Part of a small language model's weights.
Size: 11 layers, width 256, 4 heads of 64 (2 for keys and values), vocabulary 1496.
Architecture: learned positions, tied embeddings.
MLP neurons of a small language model. Each row is named by its layer, matrix (down: output weights) and neuron, and shows model dimensions 128-255. Each number is 128 + 32 x the weight over its row's rms, rounded and kept within 0 to 255. Numbers have three digits each.
A block is one neuron, or neurons of one layer that tend to fire together. After each block is what it responds to, as a language model described it from the Wikipedia text at the highest values.

L8.down685:105114134130150198140102125132123121148196112122121124176086147095154083130139156122119110096141160170130106116121125099115134182149149126117118112136142126187084139106107104149116127120106147120133148113119160150152099142073147098125125112095083070057152159127127084111114133123134138126107153058160179178096128169144088129086137166124118091088138148143125144175087123115198079087082
Punctuation right before a capitalized name or title, mainly opening quotes in song/track lists and hyphens in compound names (Al-Kawkab, Roi-Namur), plus newlines in tables.

L3.down23:077136144178136144160121094102107165109164090107120158199155147124088087108148171184082119156125151143107180063125109160103110146114141165126187092101139170126129129114130182111150164111140071096163153147134101157198149157145172108136166142139129080065154157083049085144048121151086071139089152083169138108107063137155071089078097119096130138141112160148171113144095168125158134125100
L3.down131:143146116071061125129153110158187159059099182198111121141154145127158084166101181095156161139096158142191123125185194076157175098139097107123113140138138122088103147106211174094150101113058105185141092179143169119152156115122140158081111109154088118138122142170127070077091100129097169124143178150093136080066152148138188145071085147119155122115091102137192120110134118132097070105136
L3.down190:105076110121221124083132144128123110125104087134059128165126075097194159146086109133065122115165129153082117131173076087076124073196078119129204150181073107104125166126136098069140156097147102135135094164142115145123091151094068157118124148082069161157156164148100140101115156142124106114165124083154111168248078130163115109153119082120141092162083130133157144111142134177078109108096
L3.down201:101114117072112096105094119181118067099136125154067113169119091158143147130177148117119111143102147154123146134163172110180088130129160105101070129126067172162133102109186127221083121149152051148072117201129148149098138158132113141135117150192120110126119122144181124075140139096132121159212131131176085170182054118110139101171163090126159096130105098100118069121145194122073108090174
L3.down259:170097205121188140111121149150152146108107178144110099140128162058164121091114120094099089143105155126143150091113135123166100207124075140117119196122133122137075226102097147118117128136155180113065159123092112204163138065105175074115076141133164089084126133103173095102089132058139113098149150123094110164145171145128127122177123126068064102135159129138200103127055177083143169174107
L3.down358:132080142174084055189099117082120139119118137167133125153114169150091089182205181135125145132131160143162075150120097063099162155137142134089167150158113096201094137146110128072097117106090132128182132152132108126163154138166098138186090090100086166158160129130148133149167130104159094122186118094115109132145105120159161164132138107141122128088160183150157214129167146106059105126124
L3.down389:095125121120104060153086093167157080109141134043150117105098143100125144149131072129098155157145179159139127119135139122109071153126121144194151133145092113146143114143153187139116023144091141110180080099159112181108176143152139156114100161149171165092146155153127133102105158143134103148105045093137205177067119153140120152169125111158170137174154137149082084094126084125046130098071
L3.down401:203138151120133115118120188160096123117116160167148141113126131122142168161146148120094098116078104129131112112178121104099086118113153167211111148125112154143159088182175134117102189069139064155166066187191128156175141157073104137124162133087157138077107154116139108138136094146126093176169189120151081132063125116131128108157140105142154163076136072116115141152177062143121095098117
L3.down559:094099138115098180150111104092077155126147154136083164179108153144171129095150139140136124100117203161144123137089097123152085147155130136157126090135097067156112166107154158138134093114170097162217085200127096150159131163133119132092112220132114099073186121156149104158129133141110150112136180155138234188090131126126141144087138152122092104086099131128115052150123069168095120123147
L3.down635:121081183121151150205124103108115190146129131103193136112122150095162167160124109107129154085129154089120100153117095136090092111226109149109088115131163058105138115116068137117157143099139116148136149179126148159208110173089097106154138094104117084147122116127124098070054127119095138103094203124069116090156146099134113116133203131158073134146144160123106119160127058130136117102218
L3.down644:115053119123122186129066116108126102193066128155143182122114174096172142071125137137142118110142166136111109134131104117128153112163114112097094084115147111154156167101129115129142144136126181098132136179088145154153157075119179148095134115115189079094147171133135034126107181101096113155152139139147164200175130141081142164123122125114100122098128156176150176062128140097134134131097
L3.down671:154117173109097075118127167129138137162143142115107138114112133094105090116159145120174084102131187124083086151169158107123115126069094117170139167162164075088193149121108119138055121107128053102133197087180126161131167168092155104077104092157134134064180172131142155120111183078126084088164101159073131144106157115054156154123116078133123082151093164152124171130195132106106090118153
L3.down939:208095199137104108147094127130210131125124109107117125138105122113131169071167117111111089079106148154116167165130114075142111164090112088175092099142114137133166145158162175100114134104098067113099117173167112110147123116111142115103115188143138136138098127088169095088148062094110104103150125147149051183156160145192086118142118078185090194098098123123099140131151134187158124106065
L3.down962:127168103163130094086105175160082156155182105120159201109120159106189168130141119104139120174116093196119113114154138147165154115158127170072112173140111130180145160144138100146138099079140084152158077118132194125127109165128142110157145070152135111147113176165137096103084065148143085168164134129124166121164073109076204129137121169106140117100166117083109141089153073141090116068185
L3.down963:131107160103088190160106101132194153095171089109140090141090175072155129107118149094083139094118160123068134057138137124088134197139100060128102103137100062116147163151168131080114150114096143120177137118097118190145122158140210120093111149116111122089130140078091153098118158157149185107098103061110179175136082153150118160099190079105144178126103132213123131089127119136127089130111
L3.down1022:132151138160076143089133182151113079085104151161090169141121043145074216145112153067164135100104134139124093125171104085125112139109141159128097102089143111133138116117096169149137141102139164175113220111110159074115138175174159144144123165142113078124127157125117057147115111135120113143127129133108115109110116124078148145142102079113148101136094068178077088092157119123098095119195
Opening fragments of split words that need a continuation, mainly " des" in described/desired/despite, also dis, En, and mid-name pieces like San, Vos.

L5.down207:109099092169076087157173088124090144146135062127182133146100110078098141134118062063133144115122179123078154123126149147180105147142115101118112084147095143126050162051101148148128112108092170164133150144129127160124115112170094120144162122128106153121105122156120125088158135175088150096095173137075110104084129139067123144170108097138165142175064134189092131104110083125050127181080
L5.down467:116107132137132140120125069083091092197151110112102070254176116147130134153111123123089162107111152167080177116116165108078094170154156173098121135129098140160107115168126232141187110146090100121102119093119120133130126096166137103069112079146183066124112077097099129120164145150153119133139125135121159113051162134104114099111101165110100052059181089075138102115120126126076153144138
L5.down552:151110110128116128142136094188105093137145110153164083245137174152142100123118138176115083170109212162138126132120134165095165128112070083173155185144137133111117093186133132130134134126114151116070141166148160142144122096124133139124079136128109148142124137087144105101143072104092170159101135163138118155094080144139130114081149095128080147137141091152092101115111077138003085079105
L5.down864:148128124123134083131075085070149138104180136163164115170100110103130158132114151135143097104132204143128144105170097121134177122148122172050057128143131126139110166174164104049133128139116090125131128158066157147099079190102175153095134208154139097151186163102116087086172142110123089123165123111112140135147056179149143145090116178123107130127111121135082082113130108113102101097078
Word pieces that begin or continue a word still being built, mostly hyphens inside compounds and codes (Paris-Sud, MIP-1), plus prefix pieces such as com, re, dis (recommendations, accomplishments, disappeared).

L3.down21:095133109148099114086169110148102130149062141146119045006148091147107157131086150141124115125140093078150124098145100135132097162128163081159116134108109160141128130126134143130134132139166162137109079111159132113093125117148089156163131136133126109122108126158119097139112155130133199135151116129142118132137178233142114081145089106107126105127147155152151140102070133153255102106133
L3.down84:140189158133139096133097143149090179141096163105178094140109146061166104129153110113158075148100130088058105109160116126105123154081138178137124137137156131194136096182206206162081111130110178136114117127072148136099159143123160104110178132104173141107160131120124113123147088063205082157157105106120229085166144134137106086159066124133108134129119115194144137148163069122130125171137
L3.down117:130112121164152086128114148119108137136060160131144090169108099052159107156135097123163056137153174078181082089112126120168131071170079116148155106113091140136095144129146153077148188126160186114133113102134128106127136070158056115104190106158093150131097151107119116127171191166123099123133142136084167119133110121166218142168122163098130134156220146200102187121137123153117112126135
L3.down200:111089158168151093118131074063137152149077099115172115152087153093110118136157130115155090168153162144085072136118091105122118104107123125179121162083113089170112160188053190181112095049150164105112131131129126118137126185132123093132189121144127119138115144146116082181153124132134127182129070117161087099120140122144093102194106126143088104118170115137175151128152204081089145093096
L3.down294:126152168129082131177134098093076152117151097133149135068151163081105099155150112104068117086092168090113128082108128163143036131125098146188073133158132141153134161115062122113142155086126147104061120106151142124108126156116113110118152156114166128091123107158164113116115110105117179113132085141103098130187150120109094143159103140135133110144143119145119168075131147109130089206061
L3.down359:156120175192138195149117137051114186182141157131111152095112123158098074173124174058149175145132129145101054100180104152118143154152142121123134102128163109163178142108162100137160168120111148128102117081151168118146134127102191147139123072138074152165109069126098160079176160144100138133142134095101115108117107108106149100182157153104120147183063152136121116081134177150154099133080
L3.down423:135135093167244125104150169184127163148108100167136209092115098098098128144083151062150107106111120123093100157138117151160113176092137150184130090121085146192144141141110135130142223103139130123163124208148121110065124148174171132118206077118101087169067108152120133106105101074112141132113082159088110131163141120145106078110106111139106111166135114124121102149110192116121112098132
L3.down458:128140138088111112063121173174141123154083114103209159091088157130129124187109101067139145157170150127122127115124163142154174111154123086164116128144144146143154096096133156146130149159091101161094153153120125167088150078131056090091136124154151046120134114085133114105184136137142119118159081153227130110154093135119114168182143154139132052068080111091154157102085135130080140091141
L3.down690:159180164123131147129118165159109115131109102106152204144104171111149088102127145117101143076094141164147184059150112136091170212147173150170103128154109119185146123167107115142090123141120137150130157158089062149093151105145159161105111089157159078133131151100170138181061094064085093145154139116119127112097137141107139098135098138162134116083093143192091101155154108125081139091090
L3.down742:155110155128131110194138074143194148182082130121113105097146117152081148096077093110195098139126118102116119119163094105079154151087161087142063120050119157131070141070120083123168132121142110140231117185141123145124158163116092146072141133149148145151117143146058138117131110162106139108085142142073102106176140207141144144159124098073148137173158130087154120135095099085190076089128
L3.down769:098108098047095119117135114123120169146058098106143139070096115129155103094128140148089113165110140167114102089123139105075130142150111141138186141157084138162147128109099108170039138076145167101132156114090123134138086139125111058121219164133114196157099183138125129093143121174118118062178142202135122120154203133123142125120138084078094217160153117183123184124165147092145136176071
L3.down770:200163135170124148179095090128147117163100113134136150000127122132073144127150173131126176155053137083114134083107097130160151148125160114105168153131082085155157114075157138121130149095117141089132075171099200170125161103124144153081126083162127081111139127148174146101091150149109188113149105078116105151142108120109114159179155094094120086068196141143115117099170097080132111154196
L3.down810:169130176087195141173074126151196098152164000101187133194125116113187144200132096088133127101136107139116126102089152111141144141161125178118138067168166104178158169129124114136107119106171150138130090121106134126103135103071079083134102137102165124125144107118179178083161166047077076155119091086118110119089097131156105140194136117084110148156167102127109114132149137085115091104146
L3.down855:066161138167113104125166124148117104086119096170150124116144168143091164142078155100194149089149092139120118126070149138144162098108137118124117110178122148151109080130113080121126138079096104111127148123139185142108103123143205177140211080068107126161116139161157089124088097107160105178095165115157172152142158113147137118184087094173151148123098118172104109113204133123073169144071
L3.down1000:132177138105162126073108128148147192166144127095167111071125182053157120150153128148099124177144184136078142088163133182126142124091137156087201060108119146107146086113066112129132132117127131180114095132133146111163118108130116124102073118120147137111150152117185164104117165189130113097073093166131189070184144141192142152115129097104098139085092163132189149131143120130155114124075
L3.down1007:129154110135067157126104137090138165196167174115092183097126115085067153159109103145091092131094156127117068112052098110104103184208138121132153147124115143150164146152123117120108147113087119142158165110110132174127103133217139076050175150136146159155109158151120093157135134112166132104130159165197120106174159184064187106192135111114127110172114138127153172145131097075024142111137
Fires on "not" after did/does/do, on sentence-final periods and closing == heading markers before a line break, and on modals like would and may.

L8.down13:119097196136163150116144127138085146165105157137107173149094150102098118095201146158139105096163171118147131111124164131088108103083144066161075100149136119178177135113127120153109142099126131106166150131093139125094111157140102113120170124102094127090061139090160196119127164163078136142102127132188117132118083125134091187145167101165129114063145121115128157098105098132137122175051
Sentence-final periods, often fused with the word's last piece (bars., Eupterotidae., 38,565.), and line breaks after paragraphs in encyclopedic text.